Weights of a small transformer language model: a variant of Adam for these matrices.
MLP neurons of a small language model. Each row is named by its layer, matrix (gate and up: input weights) and neuron, and shows model dimensions 160-223. Each number is 50 + 15 x the weight over its row's rms, rounded and kept within 0 to 99. A neuron's up and down rows have the sign that makes its largest values positive.
A block is one neuron, or neurons of one layer that tend to fire together. After each block is what it responds to, as a language model described it from the Wikipedia text at the highest values.

L5.gate619:68 64 18 57 56 25 44 76 20 50 76 29 54 40 47 57 59 40 37 66 39 54 31 65 46 60 54 54 36 40 24 56 53 53 35 53 34 61 63 66 39 51 64 47 62 71 14 44 53 48 50 53 21 50 78 57 43 51 56 59 52 55 42 38
L5.up619:57 49 49 37 43 37 56 96 30 51 65 31 48 30 57 54 68 48 28 35 51 46 47 83 45 65 65 58 40 65 25 56 44 27 70 43 55 56 20 58 45 42 52 49 68 63 37 40 52 35 61 48 33 23 43 29 46 31 58 58 69 52 21 20
Temporal and ordinal modifiers. Adjectives and adverbs of time or sequence, often after a determiner or preposition in narratives, such as early, late, first, other, next.

L5.gate785:59 47 59 44 73 60 61 69 38 57 48 61 85 43 22 46 67 34 53 57 54 58 71 43 55 59 53 48 56 34 46 33 58 51 60 29 40 39 70 40 26 35 35 74 57 53 36 45 59 69 34 70 39 46 21 42 65 42 41 40 47 43 57 53
L5.up785:46 50 55 48 50 28 61 27 62 82 59 82 52 68 48 38 48 65 19 55 59 38 60 25 71 49 47 46 52 37 26 63 50 68 69 52 52 21 59 62 38 20 60 43 27 53 47 59 78 53 61 48 74 56 66 54 27 42 29 24 57 40 66 40
Auxiliary and modal verbs. Auxiliaries and modals right after a subject, such as may, had, would, can, plus the first piece of split proper names (Has-ina, Kitt-itas).

L7.gate102:42 43 41 30 50 25 74 60 16 93 74 40 54 38 45 33 65 55 45 65 39 56 53 51 39 44 51 70 56 49 44 46 43 44 72 43 27 61 60 73 26 66 58 38 64 17 39 53 69 66 58 66 55 49 43 62 48 53 53 54 25 42 12 27
L7.up102:44 30 25 74 48 54 58 54 31 48 84 49 41 53 62 44 33 27 21 50 60 40 47 32 63 57 66 43 30 88 60 45 52 44 74 55 57 48 29 42 26 33 73 37 28 48 37 61 41 70 34 50 39 69 66 64 51 40 70 87 25 32 55 33
L7.gate131:37 42 52 66 86 71 57 52 59 61 67 27 45 54 42 55 65 34 18 46 55 62 99 38 39 37 58 43 40 59 67 46 47 63 48 37 69 86 25 53 64 49 32 25 93 61 50 66 48 29 58 38 23 44 50 30 39 55 48 51 54 57 40 71
L7.up131:47 48 49 58 41 45 49 36 52 46 51 45 53 59 52 61 34 42 29 52 27 65 53 39 11 84 79 70 47 44 59 31 61 48 60 56 57 89 62 71 58 39 34 36 40 51 73 51 44 54 43 42 60 76 65 41 49 48 74 60 59 69 35 66
L7.gate170:32 43 52 72 56 70 56 35 50 64 47 56 67 28 50 35 52 67 29 20 28 39 82 69 47 46 60 51 30 54 84 58 36 31 56 52 23 66 57 35 48 56 44 31 47 33 69 39 76 65 42 41 39 60 48 26 52 60 61 49 37 45 27 51
L7.up170:54 28 29 34 31 72 53 42 50 46 56 75 63 62 48 40 35 54 34 48 29 52 62 53 46 54 29 69 77 78 63 42 97 36 55 41 61 67 37 83 60 46 52 36 77 51 56 53 44 25 65 40 39 47 54 74 41 39 67 70 45 64 30 58
L7.gate172:63 37 54 39 35 77 55 32 47 28 44 73 43 24 59 77 57 75 39 28 55 54 41 49 57 62 49 48 78 34 59 27 34 52 45 40 58 62 66 45 31 21 83 56 73 45 16 44 46 70 52 35 44 76 40 58 29 35 49 70 51 50 51 48
L7.up172:41 59 54 42 46 43 49 18 55 82 32 68 45 58 72 70 55 60 44 52 78 65 31 34 72 52 55 77 55 38 48 67 43 79 65 53 22 56 96 31 59 65 55 43 83 38 71 81 81 54 60 52 43 59 51 45 65 47 37 40 40 71 58 32
L7.gate191:63 38 43 01 55 53 44 49 24 56 69 69 78 53 57 61 81 48 36 53 60 55 37 60 34 40 35 45 67 54 48 53 51 38 63 53 66 34 73 38 19 45 34 47 30 55 53 46 42 62 61 44 33 24 50 47 73 59 57 69 25 56 28 40
L7.up191:78 73 64 41 60 69 31 19 47 56 52 50 67 51 47 74 66 71 31 36 48 74 36 65 20 48 62 42 62 28 49 64 39 65 39 49 25 63 28 48 41 52 42 55 46 32 51 62 45 57 61 58 24 64 36 47 68 42 38 27 42 27 45 39
L7.gate209:54 39 40 30 54 78 46 54 51 44 74 62 55 36 40 46 76 48 47 54 51 68 78 52 21 60 38 54 19 54 52 45 28 60 37 63 60 70 57 44 38 45 67 41 55 46 51 34 54 49 38 51 67 51 72 36 53 55 47 46 70 43 14 46
L7.up209:61 64 31 35 33 29 41 36 11 72 41 52 66 27 34 46 57 44 43 51 39 30 29 58 36 56 51 61 74 40 50 16 61 55 77 38 51 53 57 89 17 57 51 45 49 31 25 46 46 47 60 39 70 37 56 63 55 63 51 60 49 54 29 42
L7.gate222:38 48 48 38 63 70 78 34 67 57 33 52 58 34 53 55 53 87 51 40 53 43 67 77 35 36 50 49 36 26 54 67 23 47 45 43 27 60 53 38 28 56 52 18 61 41 35 62 59 60 51 53 46 51 72 51 63 41 49 48 65 50 35 51
L7.up222:55 42 50 57 43 61 66 89 39 57 43 40 76 52 36 47 70 63 52 39 34 48 72 57 44 42 58 38 44 38 85 46 54 41 51 58 50 58 53 67 27 45 53 59 49 27 73 43 70 60 65 35 52 56 58 22 42 55 23 76 73 63 54 38
L7.gate285:45 25 64 33 57 99 65 66 66 45 67 40 41 53 43 58 35 25 28 32 29 43 47 58 10 31 45 65 21 51 24 48 77 35 62 26 17 60 54 63 59 50 83 38 49 39 71 56 51 37 47 62 51 51 69 67 46 60 70 52 63 47 52 39
L7.up285:46 39 43 62 48 59 58 52 57 56 58 42 40 41 41 24 50 31 56 47 65 66 84 43 48 70 46 70 41 55 64 51 78 68 46 58 44 58 52 59 46 48 50 49 53 74 33 35 36 57 44 22 41 48 43 54 58 31 46 57 44 38 36 57
L7.gate443:58 45 42 69 36 39 50 70 53 25 53 95 38 30 18 42 35 63 53 52 10 35 40 61 55 51 56 44 31 50 56 63 39 65 43 42 55 78 30 47 65 37 57 46 83 50 46 56 62 63 35 31 25 67 42 35 35 63 48 71 60 52 47 17
L7.up443:64 49 41 72 68 40 60 28 63 32 57 49 43 51 51 44 29 20 56 73 49 43 67 53 57 37 55 60 51 67 45 51 61 44 35 46 39 60 40 49 73 61 71 56 67 33 54 75 59 30 46 49 47 72 49 43 60 37 53 25 44 49 45 45
L7.gate484:32 22 15 40 28 39 45 66 42 59 12 66 52 63 40 65 52 52 38 57 37 65 60 74 38 50 64 71 58 51 56 70 55 48 39 56 57 73 20 64 44 38 66 33 49 39 49 70 51 68 35 27 56 51 55 72 63 62 64 52 33 40 42 36
L7.up484:61 46 64 55 56 64 73 53 58 49 48 45 62 43 30 47 59 46 69 51 22 48 72 43 23 61 54 51 32 41 59 50 37 46 69 49 33 66 49 49 48 31 42 30 27 50 74 25 51 33 64 44 52 64 51 46 35 43 46 53 55 33 39 56
L7.gate510:57 34 39 65 47 25 53 45 61 44 61 60 56 17 67 57 50 51 65 75 54 39 52 65 49 36 66 49 54 51 63 51 52 53 65 70 36 70 91 51 49 71 29 39 63 55 52 59 44 64 61 42 44 24 39 62 29 63 47 19 43 44 49 09
L7.up510:47 41 38 73 44 68 42 64 47 56 73 44 51 39 51 36 25 26 63 78 38 37 56 17 42 38 50 43 57 46 38 52 78 34 69 39 41 41 41 51 40 74 65 50 58 69 39 36 73 54 58 61 53 46 54 65 71 30 55 62 55 47 52 16
L7.gate608:36 50 45 27 66 25 56 61 31 58 45 62 30 59 62 30 33 15 42 48 65 43 42 31 52 76 26 89 50 33 55 47 47 54 41 92 46 64 47 42 36 69 34 32 41 61 42 70 28 51 43 58 42 64 91 44 57 56 42 58 41 43 46 69
L7.up608:32 27 36 43 58 29 54 61 40 86 38 44 56 82 48 49 48 53 65 51 54 41 46 56 53 47 76 44 42 26 47 48 51 48 68 26 46 54 57 47 29 60 58 24 65 33 49 65 55 66 48 40 63 57 54 37 42 45 49 57 39 76 33 24
L7.gate768:44 45 39 31 46 45 53 41 21 66 53 29 52 32 76 19 39 49 64 60 72 64 47 43 74 46 38 93 51 37 30 38 67 52 57 32 45 58 50 00 39 91 18 61 68 53 33 37 59 34 55 48 54 66 37 40 62 64 47 71 56 48 32 35
L7.up768:50 55 64 48 47 72 24 57 38 39 87 59 47 67 50 79 49 67 68 52 35 40 60 40 48 37 50 27 67 29 70 41 86 39 48 55 57 80 40 44 24 54 73 38 46 46 40 52 44 74 49 41 58 72 55 28 44 28 85 50 54 67 37 69
L7.gate877:27 54 40 45 62 25 40 29 52 65 48 26 39 36 52 46 59 37 41 62 86 38 42 58 45 53 41 36 45 24 55 52 37 56 71 40 60 79 63 67 47 49 58 49 56 48 26 62 69 94 43 37 51 39 50 32 50 60 35 63 42 56 31 58
L7.up877:55 34 61 49 54 47 55 41 47 53 56 62 68 31 63 58 46 29 16 42 56 62 72 70 71 39 33 55 70 39 70 56 39 38 60 42 59 54 39 52 32 10 73 44 55 70 21 56 43 61 32 49 58 57 41 49 63 63 53 68 48 50 30 48
L7.gate1072:47 59 59 69 74 67 19 82 48 58 79 14 37 57 72 50 68 77 47 66 58 59 26 46 34 59 48 91 70 54 56 66 35 55 51 72 48 52 57 36 51 60 31 40 63 28 45 39 55 27 55 73 33 66 53 53 63 50 66 50 36 43 16 39
L7.up1072:52 69 55 61 50 80 38 44 50 73 11 35 54 38 41 22 61 45 56 44 61 29 59 24 52 30 51 25 68 36 58 15 40 40 63 45 47 56 55 46 39 63 50 45 45 26 49 35 17 39 90 55 59 48 55 61 45 52 49 34 84 48 35 59
L7.gate1181:44 19 49 30 35 77 49 31 59 66 59 32 55 50 47 41 76 71 56 64 67 35 95 48 42 39 56 50 63 53 60 56 36 49 55 52 31 56 45 41 31 04 55 45 78 54 32 45 31 48 57 49 86 42 57 36 69 33 57 66 60 44 45 55
L7.up1181:30 18 65 57 52 61 42 13 48 62 57 45 33 58 67 48 26 67 53 38 48 72 52 64 47 46 47 14 73 41 72 50 58 57 58 47 27 58 68 87 64 43 33 56 64 38 66 50 42 37 67 50 64 53 60 46 35 57 59 34 86 44 68 46
Clause openers and word-pieces. Words opening a clause or sequence after a noun phrase (who, that, which, first, last, began), plus mid-word pieces like il in silicon, Epsilon.

L7.gate39:33 36 43 49 31 35 49 46 60 68 53 57 64 42 18 64 57 58 28 38 50 55 42 50 54 60 53 58 39 41 32 49 48 57 71 51 52 75 44 65 35 52 35 63 61 13 68 51 39 59 44 29 39 47 64 31 51 62 50 35 75 74 69 20
L7.up39:49 72 48 61 55 52 69 53 58 57 42 45 55 83 77 52 46 76 65 69 37 54 52 48 42 57 50 53 46 60 47 50 66 56 26 54 49 78 78 39 61 82 52 46 50 69 36 63 37 47 63 43 49 55 35 75 50 53 68 55 63 45 59 43
L7.gate173:50 66 57 45 67 68 61 34 78 42 65 45 42 59 66 52 78 25 53 43 31 58 42 32 65 41 12 55 35 50 65 78 40 58 10 60 39 20 22 65 65 61 11 15 49 63 48 34 85 36 36 55 54 59 37 44 50 48 48 41 61 40 40 43
L7.up173:30 21 46 47 67 57 36 22 54 51 59 43 70 41 47 47 67 31 34 57 54 55 25 33 42 60 53 66 35 70 62 68 50 45 56 70 15 48 19 59 74 66 34 54 37 33 61 34 50 64 24 30 58 39 57 28 49 49 95 55 81 50 75 71
L7.gate454:30 45 74 86 40 60 40 37 51 32 57 42 61 73 45 61 66 55 47 30 41 40 63 44 43 36 36 78 13 76 50 52 37 71 51 29 36 52 39 55 28 60 38 25 74 38 68 45 55 62 56 32 60 57 67 44 55 44 62 47 84 31 37 36
L7.up454:17 50 57 56 44 20 49 59 36 83 34 51 44 33 30 50 62 50 51 53 54 56 44 57 58 46 87 53 65 53 34 69 55 58 35 79 40 28 37 56 35 59 68 30 60 70 61 62 57 64 54 69 16 65 36 71 87 40 44 66 32 77 46 26
L7.gate491:21 55 43 39 21 51 47 60 37 51 59 52 58 51 64 63 52 62 84 59 50 55 61 61 38 43 93 66 43 40 28 33 33 42 35 67 42 58 43 37 32 62 47 47 43 30 56 38 48 54 40 47 62 54 32 61 66 27 62 60 40 53 47 62
L7.up491:48 41 66 98 34 48 77 34 57 49 70 29 42 57 60 56 49 69 28 31 56 19 54 79 57 51 55 80 60 23 29 39 28 47 48 69 41 43 31 67 56 28 37 72 60 19 74 56 70 40 49 66 46 48 59 36 62 48 55 52 49 67 48 36
L7.gate520:59 61 38 63 43 51 64 46 41 68 73 50 61 38 51 67 78 58 23 50 68 67 41 54 51 41 43 60 24 19 16 78 32 57 22 69 64 48 38 30 32 41 54 32 61 43 48 26 61 65 36 35 49 61 42 62 46 32 50 43 53 62 35 46
L7.up520:58 40 59 44 56 34 68 39 45 51 34 67 73 55 38 83 47 59 47 53 48 74 60 49 16 82 44 39 41 46 20 66 40 40 56 37 64 37 55 36 26 49 77 22 32 65 38 43 69 47 58 52 64 36 57 80 69 58 59 23 82 92 73 47
L7.gate573:34 30 54 52 48 33 30 36 43 59 52 66 55 77 46 35 34 68 36 44 47 35 45 43 71 33 46 58 40 57 41 54 42 47 61 35 65 34 38 66 47 77 48 55 60 58 43 60 38 77 61 87 46 67 55 39 61 52 63 27 65 37 53 43
L7.up573:40 58 65 37 35 42 46 42 43 61 38 14 50 33 31 62 55 47 55 59 73 84 15 57 46 38 66 70 71 52 52 86 57 53 71 55 53 47 70 38 50 40 59 54 49 69 34 67 65 63 45 56 32 61 29 38 69 70 54 34 59 70 49 51
L7.gate652:74 46 48 61 41 55 43 65 60 72 70 52 24 30 74 59 79 48 40 50 63 40 65 29 57 59 47 65 36 43 69 43 46 72 30 57 49 43 46 46 27 62 22 56 45 68 53 58 47 75 20 63 69 72 34 65 78 03 39 62 67 38 25 47
L7.up652:78 63 57 41 35 66 68 71 36 46 42 39 30 53 56 73 61 74 52 54 61 22 43 25 72 69 55 60 73 61 63 48 46 64 63 35 27 76 55 58 79 68 42 71 77 27 23 40 51 61 58 61 54 38 52 60 46 72 59 29 43 38 29 51
L7.gate664:55 66 38 64 54 47 51 46 63 46 53 52 45 61 76 64 71 48 28 56 12 41 77 56 65 42 61 62 58 52 34 80 50 48 69 55 44 40 78 63 55 49 65 35 47 54 51 47 37 42 57 60 47 43 54 68 44 52 48 47 53 48 39 46
L7.up664:35 47 24 48 58 31 46 73 71 47 40 56 61 46 69 68 55 88 46 60 41 42 54 52 48 46 42 75 49 28 38 64 58 38 51 41 34 61 32 49 48 44 63 44 53 48 24 43 15 62 54 40 65 56 55 42 32 34 76 51 78 52 53 69
L7.gate757:43 50 51 82 70 58 45 82 37 25 19 42 25 43 46 68 59 79 01 52 73 83 56 74 31 33 42 91 42 54 29 32 42 27 48 50 43 40 42 45 52 55 41 27 70 54 33 34 54 55 42 43 50 49 55 54 31 54 67 42 67 43 69 41
L7.up757:34 64 44 40 38 08 40 73 67 60 23 46 54 75 58 76 68 43 37 65 31 77 69 89 62 64 51 55 62 30 47 62 57 65 61 60 19 39 51 77 46 56 49 39 52 54 47 57 26 50 56 62 45 39 42 26 34 36 55 30 30 51 66 60
L7.gate798:32 24 42 58 46 23 19 55 55 63 43 65 61 44 65 29 54 40 29 48 20 72 80 50 55 21 48 55 35 52 55 32 46 25 66 29 57 64 58 45 48 19 31 37 29 33 71 37 28 53 33 62 44 56 56 33 53 34 29 63 52 57 42 06
L7.up798:35 54 29 64 73 56 48 61 54 74 24 39 52 44 68 70 50 68 47 33 38 67 68 52 68 31 63 48 62 35 63 41 62 38 65 43 37 39 41 26 39 40 40 48 56 33 31 33 42 20 43 45 64 78 40 59 41 32 66 41 55 51 58 55
L7.gate822:51 46 33 85 43 61 62 77 41 49 57 40 38 45 52 48 68 69 29 46 30 47 62 51 67 33 45 47 69 74 60 62 53 56 51 52 29 46 34 50 48 57 54 36 67 52 45 68 46 54 45 46 38 60 23 55 36 60 34 69 56 49 21 48
L7.up822:44 70 68 63 62 37 41 37 34 33 49 82 59 46 48 58 44 49 01 21 50 63 55 75 32 33 54 54 33 70 36 57 61 51 46 55 44 56 41 57 56 61 43 47 55 45 40 54 42 56 51 99 60 71 44 57 54 67 59 60 57 33 41 70
L7.gate905:35 70 50 66 64 66 55 61 48 66 66 55 38 46 55 41 42 58 50 25 36 40 51 56 65 56 44 49 77 62 67 57 38 46 32 36 73 12 70 64 33 51 16 46 65 80 37 75 75 16 46 60 46 43 56 37 36 48 24 43 62 47 58 41
L7.up905:44 56 43 42 64 57 59 58 56 61 52 32 50 48 38 60 57 46 52 60 40 49 49 61 60 52 42 21 49 21 48 36 40 56 10 41 40 46 54 49 51 46 27 33 63 57 84 47 39 77 43 69 37 26 60 34 52 54 43 89 76 46 27 33
L7.gate916:46 38 42 68 71 45 54 62 78 56 30 53 65 24 62 48 97 69 54 14 25 49 60 53 49 67 73 46 54 49 57 61 30 65 15 36 50 54 64 52 60 53 42 32 39 29 48 55 44 61 37 29 53 35 52 43 55 58 62 50 52 52 43 32
L7.up916:44 39 51 45 61 63 69 48 49 54 37 62 53 54 38 50 84 45 73 42 43 33 59 19 55 41 30 45 45 81 51 32 70 53 65 67 37 48 46 60 59 71 48 54 35 66 46 32 59 38 46 41 34 65 66 47 41 48 56 25 42 34 66 42
L7.gate1018:60 45 51 73 50 70 45 52 66 40 41 59 42 38 70 63 56 69 32 48 50 72 58 54 43 33 48 53 66 57 35 48 19 52 58 36 65 51 46 54 40 61 80 23 64 44 72 53 28 83 59 42 25 40 46 50 57 48 48 14 68 42 30 50
L7.up1018:14 39 33 35 51 55 45 74 48 69 65 16 61 44 45 34 66 56 39 52 39 51 54 79 43 39 72 56 61 54 61 35 76 45 53 51 21 44 80 50 32 53 60 34 76 46 53 45 86 40 74 56 31 57 34 79 66 75 41 48 28 77 45 43
L7.gate1049:38 19 50 50 39 47 60 45 38 02 47 56 34 46 50 45 61 41 58 52 35 64 58 33 47 67 49 40 47 58 64 57 45 65 57 42 51 65 65 47 29 62 51 75 54 58 61 41 29 26 57 61 40 55 53 47 47 43 67 42 62 38 40 48
L7.up1049:68 64 26 12 26 55 38 71 20 55 66 37 34 78 20 53 56 42 47 68 54 72 33 54 45 52 58 66 29 69 44 54 64 62 59 63 24 43 40 77 59 47 45 88 72 60 70 42 63 33 65 55 67 59 19 60 51 49 41 42 69 44 29 41
L7.gate1262:21 62 39 40 46 62 55 58 77 75 66 41 60 46 55 39 66 34 51 42 44 38 73 61 48 32 55 44 38 50 70 64 57 60 46 48 64 70 61 52 57 54 24 54 57 46 61 47 63 22 41 60 58 52 46 59 32 35 32 52 48 29 18 41
L7.up1262:33 34 73 50 38 34 50 73 54 61 67 34 60 65 38 56 08 60 35 61 38 43 54 51 42 51 44 46 40 52 55 71 90 46 35 48 21 75 56 70 85 49 59 72 54 58 54 68 72 47 38 29 37 63 24 63 30 49 70 69 59 33 48 44
Post-noun relative/of links. Function words right after a noun phrase that start a modifier, mostly relative "that" (a family that, factories that) and "of" (Institute of, Commissioner of).